python train.py --d_model=160 --n_kv_head=2 --d_mlp=512 --vocab_size=3233 --attn_scale=0.144 --tie_embeddings=true --optimizer="muon" --lr=0.00284 --beta1=0.93 --batch_tokens=32768 --steps=7490
MLP neurons of a small language model. Each row is named by its layer, matrix (up: input weights; down: output weights) and neuron, and shows model dimensions 48-143. Each number is 128 + 32 x the weight over its row's rms, rounded and kept within 0 to 255.
After each neuron's rows, "fires after" lists the tokens most often just before its 100 highest values on Wikipedia text that the model never trained on.

L8.up405 [ 87 134 159 134 126 148 161 130 161 140 147  90 143 129 131 144 106 108 131 128 108  86 142 165 128 186 153 120 137 113  88 105 116  49 120 112  68 131 113 131 138 112 154 116 102 135 164 145 167 174 159 106 146 106 116 115  95  86 136  63 160  75 111 115 151 140 116  52  79 168 121 129 130 136 114 139 155 166 151 126 161 132 133  44 149  74 144 105 110 150 146 155  83 165 132 185]
L8.down405 [144 100 129 122 150  99 160 101 159  79 145 164 189 165  94 119 148 127 141 112 148  88 146 128  93 160  52 122 158 110 169  97  84  98 121 137 135 124 167 113 168 161 136 140 106 130 146 125 143  78  41 131 107 129  76 102  99  72 139 123 168  98  82 202 134  92  97 186 158 124 143  97 144 133 129 125 136 178 141 173  92 135 104 146 140 113 132 118 141 141 165 125 110 188 103 142]
fires after: " L", " Z", " D", " d"

L4.up96 [161 146 183 149  90 143 125 188 145 107 118 109 132 174  67  77 105 110 109 135 130 103 128 180 142 159 113  64 171 105 120  95 183  59  97 169 127 111 140  90 107 167 185 145 120 148 105  66 164 118 200 176 117 103 137 124 138 183 171 131  81  89  89  94 125 141 155  88 112 113 111 134 147 100 162 123 172 124 127  57 138 127 190 176 161 124 111 153 179 139 109 133 122  96 117 139]
L4.down96 [ 65 181 147 108 150 113 147 138 121 180 149 153  88  82 113 112 134 110  92  75  81 125 131 148 181 153 113 119 112 173 116 130  85 114 158 188 123 123 128 150 131 104 143  93 130 147 106 104 148 122 157 116  77 113 177 137 170 102 193  61 112 116 121 133 134 116  30 136  97 195 100 146 112 214 159 139 131 169 109 174 165 106 121 130 139 146 141 144 116  65 140  74 180 171  75 150]
fires after: " D", " O", " n", " d", " al", " o"

L5.up40 [132 148 124 166 122  78 140 121  89 130 110 179 105 108 118 128 133 120 129  87  96 156 157 140 152  85 178  82 135 144 140 117 148 140 121 114 136 152  80 148 138 146 163 105  93 183  81 154 139 163 141 143 165  81 124 129 190 134 147  89  71  94 106 110  86  81 143 175 141 119 154 138 172  97  98 114 157  89 126 167 109 133 148 130 130 175  54 137 137 162 135 174 126  92 117 172]
L5.down40 [171 149 108 118 140 192 191 123 107 179 155 170 154 125 101  90  92 164 165 175  66  75 144 173  92 152 124  97 134 128  69 178 162 132 185 145 132 171 147 138 101 197 110 113 145 115  80 146 144 109  83 121 161 126 142 136 176 101 164 103 133 172 126 123  99 149 134 132 165 139 102  81 173 117 100  74 115 121 107 101 166 121 137 158  74 151 148  52 111  96 126 144 137 132  93 105]
fires after: " A", "ar", "A", "z", " Mo", " Mar"

L6.up257 [176 102  51 103  73 160 142 126 138 103  89 138 140 181 148 136 175 143 130 171 160 129 153 114 101 110 139  96 157  97 146 135 129 185 155 122 149  81 146  86 118 143 117 121 117 114 116 184 132 161 111 160 196 135 172 150 125  71 156 138 139  93 146 149 137 151 131 142 161 216 146 122 132  93  52 133 142 126 151 162 136 170 157 113 107  94  99 121 152  80  93  73 169  84 145 129]
L6.down257 [108 147 116  97 135  79 127 140 125 124 128 140 152 126 121 146 116  45  86 147 194 155 111 117  98 125 118 107 119 104 117 157 145 132 177 150 105  63 131 164 172 118 138 165 129  95 139 158  83  91 124 162  35 111 172  74 101  90 146 138 150 137 136 182 143  84 125 101 159 161 160  91 119  97  86  91 187 106 182 110 194 161 112  45  44 140  95 104 108 136 154 103 161 139 103 181]
fires after: " a", " A", " G", "re", " p"

L4.up482 [149 113 141 144  90 131 139 100  95 140 135 107 110 144  87 204 136  82 120 154 143  85 102 138 134 104 106 141 117 136  61 148 121 136 117  98 107 119 178 138  89 168 151  98 137 109 115 157 128 122 154 176 159 115 157 184 181 127 172 100 107 103  57 105 145  49 165 205 134 125 200 130 183 117 138 144 138 124 117 145 148 104 156  74 103  80  98 173 127 137 133  73 148 108 177 141]
L4.down482 [123 135 141 145  89 132 142 182 150 135  98 149 130 149 116 126 170  88  96  98 111  80 158 131 103 142 120  92 160 143 175 158 150 146 128 170 144 120 149 147 127 121 199 137  88  93 145  93 130 124  69 153  72 185 102  91 101  99 130 132 114 118 148 106 103 147 144 139  82 194  95 183 139  43 116 107 185 107 135  80 136  78 134  66 152 132 130 104 145 138 164  78 154  95 140 149]
fires after: ",", "),", " was", " and"

L3.up238 [122 117 116 142 120 111 135 158 136 121 147 146 160 111 152 161  85  86 113 119 185 201 116 175 126  97 145 128  70 115 131  99  66 117 119  49 149 109 160 106  92 143 121 100  92  96  51 101  86 120 132 104  86 118 155 110 159 142 106 109 164 155 117 149 101  95 176 135 147 125 128 116 113 152 108 128 147  84 143 111 117 163 151  86  99  96 152 235 206 161 169  98 110 154 182  89]
L3.down238 [115 126 123 139 127  97 112 152 150 183 132 119 147  90  86  86  79 167 182 170 190 121 176 132 165 135 143 108 120 112 146  82 140 147  90 116 126 164 124 111  90 132 150 137 165 166 121 120 130 130 102 117 135  91 132 144 108 107  82 126 126 111 125 113 138 124 108 123 147 192  73 120 193 103 174 102 150 167 162 128  82 150 138 123 101 151 119 118 109  97 119 153 113 147 131 162]
fires after: " r", " R", " av", "ust", " he", " f"

L4.up344 [175 138  95 165 166 174 119 177 120  98 119 142 143 147  95 166 148  65 114 124 125 138 120 128  90  90  95  96 117 126 147 103 166 120 152 149 159 141  91  94  69  79  91 127 108 104 125 132 105 143 114 175 107 174 128 135 201  95 154 155 182  87  97 119 151 117 123  79 155 149 137 105 159 118  67  92 132  95 123 107 147 123 163 154 114 160 137 114 148 100  77 153 147 158 112 144]
L4.down344 [146 161 105 149 172 154  87 135 194 138 164 130 140 151 109 126 120 154 129 123 161 151 139 109 101 127 143 140 142 135 138  95 189  81 124 180 199 110 183 145 135  64 137 100  96 126  60 152  99 157 112  98 111 120  91 131 171  93 116 112 136 127 102  62 210 122 176 118 128  87 161 154 161 100 109 104  66 138  69 141  97 103 212 148  66 143 107 184 113 130 159 161 149 133 115 148]
fires after: "\n", " P", " p", " m"

L4.up432 [106  91 127 118 119  68 141 115 145 174 118 183 110  92  95 148 151 113 197 149  88 104  82 150 122 127 168 100  90 122 121 138 180 129 114  68 142 102  52 144 115 135 155  82 156 178 210 124 162 153 168  93 104  85 146 119 157 150 103 118  93 137 133 124 131 119 129 122  80 147 117 104 168 126 152 172 173 145 130 161 124 130 177 117 125 105 205 112  92 133 102 172 112 116 118 103]
L4.down432 [147  57  67 150 136 163 159  88 124 144 133 119 106 158  67 112 155 120 128  75 119 153 141 140 170 120 106 110 134 116  97 155 126 118 135 176 142  84 122 141  72  86  93  54  84 129 163 177 139 109 188 128 197 187 141  96 100 106 132 109  95 101  85 184 130 168  95 153 133 162 113 191 130 152  87 166 164 158 180 129 126 156 151 199  94  90 147 100 134 187 128 104 178 132 218 125]
fires after: " sp", " k", " h", " Sp", " b"

L4.up336 [149 136 151 131 132 140 142 128 120 166  85 125 150 147 109 145 144 129 121 176 130  71 123 149 127 130  96  70 193 116  59 112 173 138  58 122 117 139 115 141 165 143 164  83 158 177 135 123  98 128 180 170 157 169 187  93 127 141 162 150 142  93 124  95 145 128  82 152 102 117  86 100 135 125  97 123 121 108 122  75 149 110  82 136 124 118 120 156  77 111 101 138  78 157 164 116]
L4.down336 [ 75 141 127 147 127 126 184 154 125 127 117  93 124  92 148 165 125 145 110 165 171 135 124 107  75 136  55 174 115 152  92 183 141 161 112 124 169 124 154 130 160  82 141 107 167 132 155 149 118 168 153 146 126  61 117 158 157 125 164 123 143 132 177 156 108 160 122 104 126 113 114 137 160  59  97  98 177 164 136 141  76 119 215 119  82 122 122 152 110 120 144 184 143 140 136 120]
fires after: ",", " New", "ans"

L5.up48 [133  84 153 121 132 122 139 170 135 112 154 202 143 148  99 174 109 176 147 132 125 122 140 112 125 105 124 120 127 134 125 142 140 133 143 171 100 159 108 128  87  66 118 115 128 128 107 168 121 128  60 204 123 169 133 106 193 129 113  73 159 109 150 151 117 157  76 103  66 100 133 136 100 187 122 199 175  85 101  83  97 178 172  69 138 149  92 100 117 148 102 145 104  95  83  98]
L5.down48 [152  92 142 154 116 138 132 125 158  71 127 182 187  84 113  78 144 109 152 107 152 118 111 150 199 137 101 155 125 103  98 130 124 116 120 136 196  82 149 157 101 167 129 141 141 126  69  91 175 139 146 132 128 120 133  60 121 128  98 105 134  90 107 136 161  93 139 106 119 136 110 176  73 106  95 120 187 126 113 157  87 127 143  64 143 150  86 115 100 129 124 141 107  75 145 120]
fires after: " B", "S", " k", " K", " s", " b"

L3.up342 [160 167 120 149 100  96 101 120 132 166 115 107 140 135 126 134 117 119  77 176  99 113  89 106 144 142 102  93 186  64 167 126 176 116  80 174 135 126 150 133 123 149 140 141  99 128  72  90 180  37 101 136 134 163 141  63  81 119 126 108 141 142 165 115 140 104 126 156 156 137 132  95 103 116 130  81 173 134 179 166 210 150 165  97 160 139 174 161 141 107 107 158  54 168 153 156]
L3.down342 [179 102  98 126 110 161  85 121 124 136 153  87  91 170 176 167 117 101 113 129 148 137 125 182 154 137 140 127 143 126 108 104 114  81  43  94 215 155 158 123 148 153 131 171 102  84 147 151 102 116 166 123 174 174 175 117  97 156 120 156  96  46 112 173 171 157 133 141  99 152 139 181 117 143 184 113 104 136 124  81 118  75 173 124 128 107 146 104 121  82 142 165  99 134  77  94]
fires after: " one", " T", "L", " C", " L", " R"

L4.up438 [112 125 132 148  80  92  88 130 124 102 143 101 127 105  75 127 129 147  98 114 154 172 111 124  78 130  76  91 178  91  99 106 230 210 144  84  67 141  68 107  97 152 135 148 154 162 120  95  89 157 143 160 115 107 133 121 122 158 107 106  96 162 130 108 139 105 163 132 160 124 116 138 129 135 144 108 129 175 154 145 168 222 127  29 154 131 185  79  98 170 117 143 161  54 119  99]
L4.down438 [109 159 111 186 136  82  85 153 120 144 129 111 134 115 141 110 112  98 148 109 111 169  82  48  90 129  84 115 152 147  82 161 150 137 170 132  97 104 138  67 165 111 153 112 117 188 112 133  97 141 172 129  86 125 146 137  85 139 119  57 117  81 161  95 106 205 131 132  72 107 177  86 116 109 165 174 104 133 120  78 105 127  85 129 101 167 145 180 118 150 158 155 127 136 130 133]
fires after: " c", " B", " as", " b", " Co", "^{"

L3.up272 [139 134 115 156 151 111 148  67 124 213 114 110 113  88 107 179 104 106 100 149 119 194 160 174 154  85  91 193  76 136 111 123 102  90 143 140 126 114 110 161 130 125 123 147 103 123 114 154 192 153 183 201 135 112 101 162 139 149 155 114 130 144  60 115 115 105 130 100 123 103 146 119 133 144 137 173 107 130 157 169 107 102 176 123 162 127 138 174 164 111 117 133  87 145 103 118]
L3.down272 [121 128 151 101 154 111 143  18 116 132 117 135 126 154 115  88  77 154 123  93 108 107 190 137 149 148 129 206 122 117 149 141 100 131  70 124 158  54 154 156 153 166 124 180 110 105 144 156 158 189 108 160 139 131 158 123 101 131 198 115 108  97  99 172  88 124 131  69  81 132 118 121 155 143 123 158  74 138 125 151  95 132 132 134 129 123 147 151 200 143 139 134  85 135 141 107]
fires after: " Gl", " R", " S", "ana", " T", " G"

L4.up487 [111 123 133 141  94 150 111 144 122 117 138 165 123 118  88 113 122 146 176  86 134  58 195 131 138 115 219 114 130 214  96 149 118 123 128 143 155 220  65 146 143 138  94 104 111 107 113  99 152  94 117 129 182 119 106 186 108  99 128 113 173 189 158  86 139 100  63 164 119 140 135 112 121 116  93 102 152 141 114 157 128 105 171 117  81 149 165 124 172 147 114 118 161 119  66 100]
L4.down487 [ 76 151 144 114  99 112 143 169 108  59 172 120 136  95 110  76 106 160 142 141 163  81 151 104 165 128 143 173 125 139 199 141  72 152 167 137 135 117 133 176 148 133  52 111 114 157 107 136 171 139 163 127 153 145  97 167  91 164 133 163 113 103 130 106  99 148 142  96 171 157 131 103 112 108 153 124 190 117  87  78 110 113 143 107 110 108 186 164 183 129 101 113  70 136 149  62]
fires after: " m", "M", " qu"

L5.up417 [107 118 128 137 132 130  81  70 153 143 149 123 114 102 162 137 140  95 124  89 188  76 156 107 153 121 129  52 115 104  77 154 140 126 161 115 139 122 158 122 122  88 128 114  70  60 122 155 144 178 154 170 161 138 150 135 111  90 119 132 120 140 110 112 183 145 113 125 124 192 148 136 153 113 168 137 148 116 176  94  80 155  76  85 180 141 123 108 148 148 121  94  90 114  37  89]
L5.down417 [149 100 143 109 116 181 151 141 117 110  67  90 175 143 151 143  92  79 152 144  90  35  90  97  80 156  93 135 137 108 159  97 197 170  97 110  94 124  86 141 179 194 130  92 125  90 144 110 108  67 101 103  89 133 133  90 160 139 145 103 134  80 139 173  95 103 169 156 144 164 136 138 182 113 109  94  95  87  79 112 145 108 164 153 139 158  95  87  99 152 167  99 149 118 128 148]
fires after: " M", " m", " was"

L9.up429 [176  92 128 156 128 135 147 170  88 106 147  96 145 126 153 154 153 154  93  93  90 156  97 208 124 137 126  74 121 100 153 137 143 132 170 106 147 151 105  88 102  76 134 102 108 187 105 136 102 187 134 147  84 125 156 133 132 112 116  92 169  92 104 166 122 117 106 120 184 174 142  92 147  96 102 129  24 147 119 146  77 135 127 170  70  83 166 128 150 122 142 140  81 169 146 143]
L9.down429 [161 130 116  90  91 140 133 149 155 117 141 117 131 149 126 107 141 168  57 171  90  83 144 154 112 161 135 172 199 130 146  97 154 205 148 120  95 112  92 140 169 165  73 104 103  83 120 157 127 132 139  60 117 142 164  90 125 118 133 131 179 118 151 125 108 139 165 166 108  76 161 167  89 137 129 140 126  93 136 170 131  91 126 121 135 112 130  84 207 145  54 144  68 141 148 121]
fires after: "0", " Comp", "ep", " cons", "qu", " K"

L3.up498 [133 165 100 178 159 134 113 166 130 102 171 107  72 149 170  73 103 120 117 111 111 125 161  69 125  94 157  96 116 123  84 162 120 106 164  89 115 145 157 145 108 148 159  96 108 131 113 100 133 144  90 158 134 166 106 180 126 154 126 146 123 158  92 166 156 174 121 162 163  87 146 159 100  68  85 124 184 135 153  64 202 157  98  95  72 102 190 125  80  72  94 104 159 119  53 140]
L3.down498 [ 41 145 118 162 108 124  78 180  95 131 192 129 113 126 180  79 140  85 175 137 136 145 117 135 136 108  77 174 126 107  97 100 174  97 155  94 142 163 182  83 132 132 122 103 163  80 142 159 140 149 156 121 109 100 110 152 183 146 125 107 114 165 145 124 102 137 138 158  85 121 138 131 120  85 109 213 109 147 105 105  86 107 105 143 129 205 126 106 137 134 141 114 126 102  85 241]
fires after: " gu", " Y", " b", " B", " St", " wind"

L3.up354 [183 164 153 137  92 128 165 108 136 141 136  97 179 145 103 184 154 136 138 194 133 174 124 108 100 163 161 134  92 160 157 136 171 185 165 160 184 110  53 116 149  92 130 137 156 125 122 119  55 142  91  97  97 113 141 166 138  85 172 105 122 126 104 156 131  85 104 112 162 133 115 106  89 169 127  97  77 101 175 147 192 191 158  94 203  86 122  96  99 101 142 136 161 143 177 122]
L3.down354 [ 98 152 148 161 140 113 125 124 136 125 123 171  76  95 193 117 176 112  84 137 121 117  96 180  98  79 146  98 161 152  94  79 154 139 124  91  93 143 173 135 156 126  85 145 175 132 112  75  55 134 140 214  86 136 126 151 150 132 141 143 154  99 154  57 132  63 149 118 123 119  76 112 149  66  84 119 113 147 129 141 183 104 122  68  79 119 160 167 141 174 134 119 111 146 137 150]
fires after: " p", " P", " S", "A", " ab", "s"

L4.up414 [ 75 100 110 168 155 181 104 171  63 134 127 109 119 140 142 122 130 134 190 148  75 146 136 137 113 183 162  97 127  97 158 106 144 103 121 154 130 102 111  95 123 163 120 179 149 182 130 163 120  89  78 110 144 159 184 140  90 105 133 136 137 101 100 126 107  78 179 148 142 130 117 121 124  61 156 140 104 108 110 119 184 115 181 131 133  74 120  71 104 166 109 122 148  75 116 101]
L4.down414 [147 135 119 178 146 133 131  72 127 152 103 176 161 107 112 123 169 134 100 156  85 100 153 111  95 161 100 110 172 184 125  92 148 148 128 107 154 130 152 143  93 130 113 143 106  41 161 102 142 107  46 160 145  98  72 170 120 197 123  90 119 120 140 168 128 157 215 106  78 138 107 132 114 135  73  81 125 144 170  92 105 116 160  81  65 108 139 110  90 179  91 202 125  88 176 148]
fires after: " there", "A", " There", "U", " I", " A"

L9.up231 [143 118 134 119 151 148  98  95 132 160 150 144 147  87 131 100 152 140 118 122 103  74  62 123  72 140  65  89  45 161 158 103  65 178 123 136 171 139 148 154  95 113 123  65 179  99 165 149 106 132 100 119 133  99 167 150 127 146 134 137 117 129 204 121 139 142 176 123 126 132 100 200 154 108 106 114 165  93 195  96 113 131 125  86 137 105 209 147 174 115  77  44 158 105 128 174]
L9.down231 [128 139  87 203 110 102 177 142 152 125 149 122 100 166  68 174  92 120 100  41 119  43 109 133 151 112 158 121 164 161 130 107 144  90  85 192 122 146 151 107 143 145 111  98 154 130 127 139  77 112 188 166 101 163 127  96 141 132  91 156 110 100 149 175 132  97 175 148 183 127 202 141 146 112  86 149 134 160  72 123 183 153 154 183 120  93 174 116 110 124 105 105 178 114 131 103]
fires after: "==", "\n", "==="

L5.up135 [150 148 146 124 190 126 166 127 148 139 123 150  85 166 111  87 125  71 177 171 142 142 118 135  97 200 115 138 202 141 183 122 113 192 109 150 135 121 126  93  85 132 125 146 112  96 122 164 179  35 170 128 144  84 151 100 162 116  97  80 152  92 139 107 109 207  96 129  78 136  74  41 136 158  88 147 127  87 175 111 137 127 127 157 127  71 135  95 105 155  98 109 140  88 138 118]
L5.down135 [101 163 124 208 120 105 110 138 125  96 131  97 111 113 119  84 135 118 128 137 110 120 126 155 163 163 137  80 157 129  90 129 146 156  96 130 138 125 130 174 124  96 176  97 134 150 168 123 100  74 102 132 153 103  82 128 125 115 132 153 138 107 128 148 202 198  78 119  91 195  96 123 151 170 143 132 116 179 174 100 194  90 145 181  45 100 126 122 107 138 104  75 181 174 116 177]
fires after: " n", " N", " Th", " t"

L10.up177 [146 133 114 129 118 152 112 169 145 104 128  92  99 119  93 162 130  45 115 113 138 111 151 134 121 118 193  96 104  68  78  98  89   9 127 140 124 164  76 134  99 142 146 119 138 126 120 113 108 127 175 170 125 137 140 139 159 141 134 125 118 124  95  71 142 163  95 154 149 146  53 112 145 101 139 184  56  92 133 100 130 129  75 164  64 116 166 153 127 161 107 184 132 102 122  91]
L10.down177 [ 99 102 130 211 125  81 104  60  87 136 176 116 127  82 104 153 178 203 134  97  95 148 149 139 126 115 156 197 142  92 150 129 155 146 130 106  95  89 187 111 170  77 118 104 121 153  97 102 120 125 100 192  88  86  89 135 147  84 134 172 161 183 133 107 142 170 129 150 141 126 128 151 131 143 111 147 149 134  83  92 154  91 148 170 134 132 114 107 163 117 116  38 123 165  92 126]
fires after: ",", " (", "-", "),", " was", " a"

L5.up18 [135 144  76 102 119 133 144 102 121 150 197 139 155 112 122 119 208  97 125 120 145  69  96 180 101  95 105 146 129 126 127 126 113 147 147 158 192 173 123 102 114 149 165 141 131 142 124  98 170 117 135 173 121 141 166 177 114 154 127 178 205 124  87 111 159  95 157  77 161 149 155 188 169  78  59  79 160 127  87 100  97 103 150 118  91 107 111 142 189 113 109 123 134 120 136 123]
L5.down18 [116 111 119 163 117 147 117 136 147 131 116  82 151 120  91  96 103 172 138  68 135 113  87 177 110 140 128 133 125 143 113 153 125 110 147 176  97 129 191 134 111  97  85 145 104 159  48  76 169  49 136  33 139 124 154  91 154 136 129 111 129 111 110  96 161  93  64 125 121 132 119  98  93 152 154 141 121 211 129 161 141 116 109 189  89  77 189  76 111 103 122 111 187 136  74 114]
fires after: " O", " A", "A", "O", " o"

L12.up477 [ 86  70  82  51 158 177 132 123  80 117 153 116 161 128 127  77 111  61 132 165 152 152 119 103 130 136 130 115 117 113 134  75 111 145 148 166  76 177 125 216  32 104 124 151 103 119  84 101 162 186 153 174 142 108 184 139 153 129 123 140  87 126 174 152 147 113 182 155 177 183 139  89  75 117  75 106 178 126 119 120 136 135 130 117  99 129 103 165 156 102 144 157 138 169 154 121]
L12.down477 [144 142 151  59  95 143 140 116 129 111 124 132 137 190 137 131 137 168 139 134 190 166 112 112 133 132 147 115  76 133  96  69 151 163 103 148 148  87 179 114 111  95 171 135 164 160 147 133 124 131 153 124 152  92 102  95 132 104  89 102 195 140 127  80 167 172  33 127  74 144  95 171 156 143  60 129  82  74 162 104 135  96 133 115 115 153 120 159 124 185 145  67 130 129 123 176]
fires after: " a", " the", " on", "s", " his", " and"

L3.up37 [143 121 140 189 190 126 138 124 118 128 101 142 169 107 143  61  98 138 130 198  78 135  83 151 136  84 139 121 119  84 181  65 172  92 144 153  70 145  97 121 120 138 171 123 137 177 121 177 140 140 117  83 186 143 127 119 140 127 166 117 155 114 116 154 110 117 112 111 168 142 182 136 110 147 153 181 142  99 136 186  67 156  82 107 161  86 117 139 142 152 130 161 128 154 157 135]
L3.down37 [104 145 163  90 126 117 140 169 147 145 141 126 103 139 117 132 150 110 141 141 142 102 151 168 150 146  89 156 106 159 165 158 148  89 116 125 117 128 157 142 139 121  75 129 144  59  72  97 129 110  88 153 162 199  77 133 123 128 166 156 161 155 174  90 148 104 154  99 106 127 127 103  87 129 122 135 135 139  91 119 103  93 147 108  65 157 113 191 120 211 159 149 116 121 159 101]
fires after: "A", "h", " Har", " Ar", " A"

L4.up490 [ 90  97  53 186 158 176 125 107  98 103 108 165 152 122 113 144 124 131 165 115 165 130 143 144 118 172 134 127  91 140 110 126 177 106 157 138  79 121 130 136 134 153 136 111  98 140 102 114  64 116 149 135 139  80 124 115 167 187 141 111 109 120 195  81 170 134 125 105 159 156 187  90 186  89 105 146 116 137 152 132 152 132 161 106 139 149  82 148 200  47 123 153 159  92  96 156]
L4.down490 [231 103 143 149 110 116 123 100  98 153 199 119 142 176  57 124 146 116  98 132 166 120 173 102  92  77 117 133 156 114 116 145 118 148 120 177 144 150  86 118 126 189 123  90 130  80 119 128 161 165 200  82 201 114 111 123 130  98 119 137 119  96 155 154 114 100 125 133 160 147 110 190 167 131 120  96 121  99 137  97 138 157 134 115 120 142 106 139 121 133 156  88 149 147 109 145]
fires after: " att", " ex", " int", " prop", " ent", " sec"

L9.up124 [155  84 109 117 108 126  89 152 129 190 130  68 144 100 164 127  74 120 130 124 153  60 154 128 136  77 160  87 107 163 196  96 162 136 132 178 125 119 125 187  58 144 142 121 157 108 102 166 169 168 171  83 124 176 209 146  92 136 138  66 107 174 134 110 106  94 140 122 115 174 130  98 169 110 131 156 131 171 140  88 103 125 124 154 106 116 135 113 147 124 155 142 156 107  79  97]
L9.down124 [146 167 173 128  83 152 155 124 100  96 130 111  50  84 150 163 174  87  76 108 120 111 112  88 212  88 193 146  63 121 106 148 130 140 103 154 196 186  86 154  88 128 132 172 109 120  76 157  87 195 148 181 116  57  80  78 122 114  91 104 122 124 134 158  92 115 165 132 160 120 174 165 117 131 120 141  82 149 121 174 119  98 123 163  98 136 152 182  98 105 128 151 122 111 117 176]
fires after: " n", " N", " opp", "mer"

L3.up301 [152 114  94 131 128 163 156 138 122  80 121  96 138 104 179 170  93 136 114 154 103 185  99 155 232 106 143 115 116 194 163 128 180 159 117 168  45 130 148  77  74 116 114 135 113 110 137 102  78 165 163 122 119 101 107 134  82 154 111  87 123 128 146 148 143 114 100  85 153 114  80 166 133 138 124 120 134 142 142 204 141  80 136 119  62 170 187 136  87 106 100 138 138 137 132 107]
L3.down301 [115 126 151 119  68 118  95 167 102  71 102 152 155 122 196 128 162 111 109 123 148 123 147 128 144 107 124  92 131 112 140 139 165 145  82 150 133 115 154 125  92  91 128 154 153 126 132 164 110 196 188 147  99 182  80 156  59 183 115 148 125 188  78 161 118 171 138  81 109 141 148 141 226 156 148 195 102 155 120  95 111  96 153 158 176  93 169 164 100 103 120 150  97 128 161 111]
fires after: " P", " hig", " pr", " qu", " se"

L4.up190 [100 114 147 175 189 132 103 144  92 168 143 126  99  93 110 115 113 104 125 125  65 123 149 172 141  56 149 125 165 137 124 122 132 114 120 159 142 151  82 143 185 121 141 138 130  98  89 151 196 145  43  54 120 154 131 105 145 154 186 136 101 164  99  83 138 116 188  99 163 128 139 119 138 128 115 140 127 129 145 143  99 154  82 101 155 130  85 103  55 113 105 110 162  53 132 131]
L4.down190 [124 165  95 151 152 102  84 111 109 163 158 189 141 119 110 162 128 106 152 106 134 115  71 100 144  96 130  97 123 110 114 128 146 134 104 150  70  97 154 178 127  84  55 125 142 122  56 117 122 155 149 147 135 129  52 152 127 175 150 187 156 154 116 141 153 143 126 102 202 139 151 115 166 159 129 139 153 112  73 121 121 162 106 110  69 145 164 158 122 135 102 113 139 115 160 145]
fires after: " B", " No", "G", "B", "ac", "m"

L4.up345 [ 88 110 106 108 129 149 126 161 124 101 135  95  51 144  54 129 116 114 161 107 164 103 129 139 109  98 112  91 104  61 107 130 107 154 137 174 179 100 149 111 133 131 149 108 205 164 179 139 174 147 166  89 219  94 149 179 108 186 156 121 133 127 121 137  95 149 128 122 192 127 113  83 160 131  95 107 152 129 111 107 119 162 152  66 163 143 159 136 130 173 153  88 170 123 128  82]
L4.down345 [ 41 110 135 128 169 133  63 157 100  58  51  65 124 122 138 154 180 113 125 120 139  99 143  89 155 110 171 107 164 147 158 135 131  88 155 104  88 147 117 133  97 106 133 143  97 128 154 103  96 124 173 117 149 103 107 123 125 103  69 183 104  93 153 165 128 133 196 129 127 165  74 162 109  92 128 160 144 129  69 138 128 110 116 111 111 146 193 177 143 171 151 152 134 108 136 177]
fires after: " M", " n", " N", " e", ",", " mult"

L4.up150 [188 127 115 173 166 145 184  92 186 126 181 121 152  85 114  96 104 144  41 129 179 172 116  83 131 160 135 134  47 142 150  60 131 112 137 117 114 130  73 100 125  75 138 105 159 134 168 130 103 153 120 154 124  76 130 129 146 156 113 157 144 126 129  81 117 155 148 112 133 137 158 171 174 133 196 135 113 178 105 123 139  61  98 132 111 151 132 116  76 125 157 115 188  71 106  82]
L4.down150 [191 159 124 165 109 123 187 158 124  67 162 126 137 142 113 173 104 146  76 146 106 144  85 215 141 117  96 121  88 166 141 144  62 134 100  85 105 125 136 115 109 125 167  84  79 100 146 147 109 179 163 141 152 104 143  96 109 142 172  81 118 107 121 170 171 182 171 111 114 130  92  94 189 122 109 166 157 116 163 103 132 163 168  57 127  85 153 100 147  54 154 172 151 137  95 105]
fires after: " pl", " br", " re", " res", " gr", " Res"

L3.up275 [111 181 125 173  99 138 107 155 119 195 125 208 132  81 143  89 108 101 156 138 157  42 154 177  83 112 127  69 144 184  91 189 183 129  64  92 143  52 116 131 101 176 162 106 149 167  69 111 177  76 111 118  94 120 123  63 146  93 129 139  91 136 147 115 144 135 138 154 158 162 187 140 110 127 131  91 150 137 119 114 127 114 139 129 156 162 126 136 131 114 101 114 114 121 120 171]
L3.down275 [106 134 173 196 139 152 146 135  97 151 158 205 146  96  96 122  91 144 125 236 164  89 127 161 118 124 160 102  93 164 122 128 126 178 135 136 159 149 177 132 136 133  62 135 185  69 110 185 141 138 106 136  91 144 154  85 180 107 132 104  42 125 160 104 163 122 173 136 110 126  99 148 121 153 153 117 144  89  79 138 117 122  95  90  66 125 139  97 184  65 139 145 157 130 125 140]
fires after: " H", " h", " cap", "ap"